config.yaml
hidden_size: 256
head_dim: 64
positions: "learned"
qk_norm: false
init_std_down: 0.00367
beta1: 0.9
MLP neurons of a small language model. Each row is named by its layer, matrix (up: input weights) and neuron, and shows model dimensions 96-191. Each number is 500 + 40 x the weight over its row's rms, rounded and kept within 0 to 999. Numbers have three digits each.
Before each neuron's rows, "fires after" lists the tokens most often just before its 100 highest values on Wikipedia text that the model never trained on.

fires after: " the", " an", " The", " a", "The"
L6.up551:549490471480461590493395549447515502485516514605487489487504525540575463482510457463508501413441526503460482372456504530533493527506504477514533463491446495570529522508520532486483508545491537479458456442561482513474506463551514492528462470484526420449439483475524489478494510546511510539

fires after: "\n"
L3.up576:480492545476430448484525532551496489488502452523572506493533449428469514391489483515539495539515517510538476502483546419451495527474452461545486560498528471520458539607509495593504546444548446547543483530531443457525526574520557531489480509424556512463539497540488462535534461451544521471

fires after: "A", " U", " I", " Ba", " Ca", "H"
L6.up1000:464469479502528550463427591430517505455446480537526403486564508569515498484515524429513536474455447492467544482485479463519522509557571495427515537485454518469524534532486548544490462481518486497562504381484457470511453434544527463434511505424465454479460526484463460477545596508536570514

fires after: " in", " E", " P", " In", " p"
L7.up630:460451393513433553395441551481459511460490458573553508472530477564538450557522505520559510514536436514518422510508501512525478515539557505552532500503502482509565533485518534505474540495568533493521460485544493486518492503580524469504500526474519484514473488437508520481467503558541540426

fires after: "-", "|", " an", " a"
L4.up973:440507479417455555489441484543496493445486461540452481472514527503538487491508499470470516544567468490494516493540547457464453556475457506505499526518524511507527505581531498541548454536538499553521480508480520413505545503565505544455500509540516469477483605437508511506557483511577483444

fires after: "\n", "-", " is"
L5.up978:544466540481538454517540575520473475499508474556497443443530526490486577426511478470544513556522504492497505427400561452508484560445514453504538552464526462533485502488500578563587458506522417517555554473581473444589526544485471502480495536437556456498520530524452474513522498441533520458

fires after: "\n", "-"
L5.up108:523434513454434448525566496510484444443507518565537495457512464461545519438514473501538549504532498529453470490484542460490498478507458438515534578485508473531470524516505501562525535472475526528535527501558358496556513569540471489467483496496500525510552512498486482503531502421555631465

fires after: " It", " a", "A", " A", " the", " I"
L5.up486:455447515475462529495422648504528477452490533526551480515520541525576449454540464511509526485474449498473497462505494499493468503551528438472498502505466494515500473497492552529478507518517543483480476457495485480468491430501485437436489506398485388497471505492473489492519479495538490505

fires after: "|", "-", " August", "–20", " medal", " 19"
L7.up715:407509461430465539534440497467522535477428506425486422495552461510509493499485501530432522543509492462559464489510484466451441569514526538512525530532486426576457459490521538528574541519582494533556436521520532422504511526554510462482477526472504502459530483467492436488548488453583494510

fires after: " An", " Ar", " Mar", " Mor", " gr", "ur"
L6.up430:469497539573484547450505515379544508442504495554527487447533515461431486482536533466525527497514507446454489431526530524497474520506483491490477522474473460492493483520541604524602449502558445523515433553483514493439496593491524519498545517458528484525512531451478491498550488441543569500

fires after: " co", "c", "ec", " sp", " c", " inter"
L7.up40:521482546516453463477496567488474494497449542493561494450556443498490436481563423474502555572499520482527528486571538401515520479545486521431478449526444504506578471467567535553556450536537450476479427474510472551493481510548503425530518485495486462523418486487487507471518548570569504489

fires after: " con", " due", " moved", "ed", "red", " "
L6.up270:393471480474497479473507588489470499498481423497638509469520495490450553467513412510537508504517516582523460446445559525474484544522478456464531536488510455504496473490498472533552446538506568478572488563454503449493548558547465532488477475503514505550460453459533437500520513545439503521

fires after: " E", " W", " F", "E", " G", " Co"
L7.up902:489516495508481479503513543536497418527466558543563516463522531460495517418524510518547481545500496525538495509496564500441452438547490507390493527401512442548565546414479500523517452571546472505483495530475481477543451476546523442489547540473549456450481493440473512492466504527497514539

fires after: " Mo", " Ma", " To", " M", " A", " Vi"
L7.up953:518505463555506528446473582472525486494489562540462528419513551506509523434501479510522497465498561525488409521535497557512459509502506459499515559471515493532536534499510539535455548543545424450438513484534498507482411437501537473472482456447527416457422540470427491455475547552483581572

fires after: " b", " p", " B", " P", " Sp", "g"
L6.up210:476458499465468534519429472509520514428508475481531543491522507575498556532536508497478414571500521563599499482474574520495493517486579518516535442458467525501469492546576463508508403515449554479470535493419555502523541492542615429469416483505505416429514558480493459499506517530461558527

fires after: " Ma", " Ca", " co", " ma", " Mo"
L7.up406:547490460496496536416441526505447498444493510542444472467493565510587405529547459522500540513513484467449488533507480485513489482564482393554433522434513477539544560534515543505471491485563425470462513471494489491501483490540538511503488497441488388441492530457483512490453568571531573538

fires after: " (", " p", " ", " su", " Bu", " b"
L7.up742:508436474529494506453514485504518474511483511569598518530511534539451509516574452499498511587469453532525490552489546472482518471490540545428542509465435499534532463500522524629506498505494497531549422520519470376575534466442481495475433529484530437505491470421482523494507546519464465553

fires after: "\n", "°", "-", "″"
L4.up395:489450442493388500464538425495496560450496504522533520451532451526519543419504459498557579503512480489505439522481568530477497461552457482504496545473517464490527499533509484532508472468493505530551549473471391473541567503492494524488481468494450543442550543494424534517589580513543556501

fires after: "n", "ur", "ri", "r", " Har", "x"
L10.up918:449470505507481602457466469471517539486538544452485463444522534507488504469526472468475550482505520453486523500489494554531418551566482505515475624436396459537492502452531520506491509429493436490497423486499495501447475461514506456468494555486427590513447537511505513471528446405474497482

fires after: " a", " the", " to"
L3.up544:482502385472450553484398579521532483431489476558496543483502572557479457530525453576442468535446456450513535473517578511508535508565516423501480482483495498501558582518544512527496477522509567495384528470481527468543491444500497512453411526446520386513470505437493545516478537526558502521

fires after: "or", "ar", "ur", "par", "un", " Mar"
L6.up887:479491550519533539421460541506513510441494543514567476495522472458455508540561432510467503503466502481470491416535543522492493524521589476505531532473517402502497490498522484498630473512526525436504463524457518510491534490514536487437556478454577564516595541436515473459625563432496524405

fires after: "ur", "ri", " di", "vi", "r", "li"
L7.up965:452469517537516463460522506501494527491530542517504590475524510544476537513585464512443514472534575477497510451554517632518450522524509535454511539474431464517511530503479539501596452497470546466436400552464504497517499521500486449456492511401491484496454448493474515484590490449472519522

fires after: " ", " (", "-"
L4.up190:517480427489501497480502497529563494465468502591587467447487476491537514505525468525500487505505490490525487516478636537479467394524521516495554473477488501516565490474602476491527499422532475513511469540501476401486556520493465447467449508481588416547474535469551498532531546531443476546

fires after: " the", " a", " fa"
L7.up152:476492465473492556400461452563480508491493457537521479493510541569477492505522438475520594481445497522499482471499521485515476453510462469516485515441538517599534506572572467490440501538503559591484531383485487513469530580455529550517433489506560438445525477558404516514499513473550481530

fires after: "\n", "-"
L4.up915:485480464480489463488502518526430483498503478577493541486557509523554534437510469556497505508471544493508470488483525493458475548447493484508527524477513450528502526472479559592502448520624461507530507434498415389549607518505523504486449515492521486521495504445477524530577459488507549442

fires after: " ", " was", " re", " a", ","
L6.up703:476472540450506513477478476470491542414487466498592542449490475519472458464512522503476501452446516564540487480417542455543483500441527478522562479490434497566479540540593517607526562516510486568522440475567464460502525513486488448537441514478541533549506519471490446499456454480455474560

fires after: " ", ",", " was", " and"
L7.up920:481486499444440510429498438567457487492464398570527488521528524490527499494526492508525445499490505534536406482497490446454471524484561558540465565517527512514492517529553467552462483495395481495535436424470555433501545574499572570497403501458507437517460472466458528539545483454527515542

fires after: " sp", "p", " co", " c", " Sp", " Co"
L7.up697:467473457560465456492412554503496525500449521514481511363509516538514452525507416518541481582497478507542432518579479490520478505546579465472540402479515522513529526550554511547517499582482498503497502461454422502482541550527432400515465523524549468504517463497517481397529536516536507461

fires after: "\n", "==", " ==", "A", " A"
L5.up908:456489490458480560480486622560535530455480496545526523452493493562454514507560533521537476488475512481505500472499533551477491532582583449435493459503470523520460496472494499593465500539488522513484411463495491434513524503478487460511452487427480446489433493440491482493467535505532503514

fires after: " sp", "g", " ch", " b", " g", "ar"
L10.up889:513477575494506535464469447509505451467489453483528535507502495566487457581542570516467453534518496490487513480511498480482442515449498461473534526412434456516428490555530563502500414506462536616461499409539492525574573600489548458517443451508486407463513454449511473448494465465484545484

fires after: "==", "===", "-", "|", "lo"
L5.up521:486487415435454536507485537471503501503490489563477548466485520482536519455504445538487458509510467504507525447508556472455479566507503446488464553503495488497554467528552535560519463491547493513540430489426489417562511405505482526499446461432459466480484554431490452525495561552538533476

fires after: " ", "|", "\n", " Year", " 1", " 2"
L5.up830:470497486428425502456510585499516546450459446557565529444486466457451524448520513443498497515507445498537444456513578509500510507588518468447508517522521470510495508489567521565491469537480495558537450564518515386504544508570544482442459490469584443455487517390485497513545552451525508490

fires after: "\n", "==", " the", "s", "The", " The"
L7.up23:487463474426456475489573606495468409490483527502592480511535511480514487415523480469507534494424546509479451423494515461465500578516498445498495507509489519534536520507558522563554477576499491473502471476519531475488535469464506500468503516455490468512498492450383501516529487510480482508

fires after: "\n", " ", " Year", " G", "k", " F"
L5.up289:500492542485426441494524602495468558498480426516554467490535451494552501421528473449483483618508486469566475409510569499487488543504511480483498554478500488509470524518510506564559514535468478596517435564458512457517561517534517484471511476494512427474538486480511487485501559416552513484

fires after: " re", "fer", " Re", "-", "re"
L7.up18:470489514454516398516538477500508487546550555572498497427539451455458527393527478497551588500471490543465524480525454483440458521478483405471544578419532488520453545459536515533586554502464473545500494519529516460478513500575493490513507562522486505541512492462493481460507522498527579438

fires after: " ", " mi", " p", " pro", " F", " c"
L7.up1018:457427448457481551480457522508502506448487526513529519470531522536517497519550408514486540498504453599522538464501578544477482431546533526501524499493441451540520458450528496512492513530538474475567458519446534422500506524536499433467441488446524452571446503470503523532496506505525505562

fires after: " ", " (", "v", " De", "("
L6.up323:462472482402465529450483442471510476481486548515567513498488484535456573509552420499496508514522480484482508463472529437418482538536480515500500582488498482513559465495536482537510546501507478514571489541480493439520548431458505495477445487451539505474457495412433574511531578459536469518

fires after: "li", "ra", "tri", " pro", " an", "ur"
L7.up873:451450435492516508447480502515509491453504442541536467479498486539532517455566477622477549548550546523446477394537540534485479519519522486539466470481465495524486532491534555521559446474559517475508419521525541504484430520490464569438451537437490486570497500530457464495579556532540489536

fires after: " F", " O", " A", " f", " E"
L6.up441:512473461488492470469439556488505504500444473579563469486530507521493503476517476529424482513489406562573526489479544511482526433512480487440452503420531474513569563435492484527473505500486495500442437594549482468515511483483482534441490530399506449472455480535425504491529523511499561529

fires after: " Ma", " ma", " h", " Sp", " b", " sp"
L10.up385:513469426510461429546473514509515549448441462515510446501548537545510487528567539549419524517533482488613533543478529523528546505544544438427492534435488544517467504580574519493518459497452500578532540471525458456561495538517550463492410495465517411505491459486431448506522521544458545552

fires after: " p", " P", "==", "P"
L6.up489:499460402472435502432415538506505443455483498460529490496504485494521494473556453533503572496467531554540470489512444436505489508570577470522508529533514453523531525520620484574504590519511530478476449407507492467515471499511476513527507498488482520578521517449476517519527538516509529487

fires after: " a", " an", " the", " f", " fa", " pa"
L6.up705:420457472482449555409482462526483476466471444522495493547507479543541502488546437474420466440478497541450485503465512492474509504536504502539531556474496445526485489476544542519502425531527507529425463423505570518527517583489555488479453520483498419480469489484433496521461476517509482481

fires after: ",", " and", "==", "ing", ";", "\n"
L7.up688:512493411394525514433512514508445447471445464539567557452520487531504542425533515473562528551477517549503437499528490533502421508537480504433468551517555510528491517542529512582542510490406519463466463460502592494531477535516515526457467464446482494489490421417441513539461454467549464549

fires after: " sp", "op", "p", "ab", " Sp", " po"
L10.up616:520514489416520518512455522517514493518478442447515480488544539541550447548527546459452530558456499509470518467560489555499517533476502514441525492552484511478503524598497517502498457484458520457487469511527515421543564496558528533495437472494476515483564521473556516471515584503439495452

fires after: " ", "s", " re", " \"", " ("
L5.up483:481488569519499529460532547528435558439482484538565514480498468497489478488525466446543505464517538527602449479467539511538483464501552526478537546488503531550511531589531506560566524490435501540555400542498470465459506563502536507504433518484549488548455577459520533509534489459510537536

fires after: " ", " con", " the", " in"
L6.up260:451437471490525511421464478548426501483464483538593515491506576520481505477555481523517527460449463580513451448411599509483489537543495466510482540517520454602514471559559500550507528536451531443513520446487516443452499551522543455496422504493549463494445463513458493506510464515542427558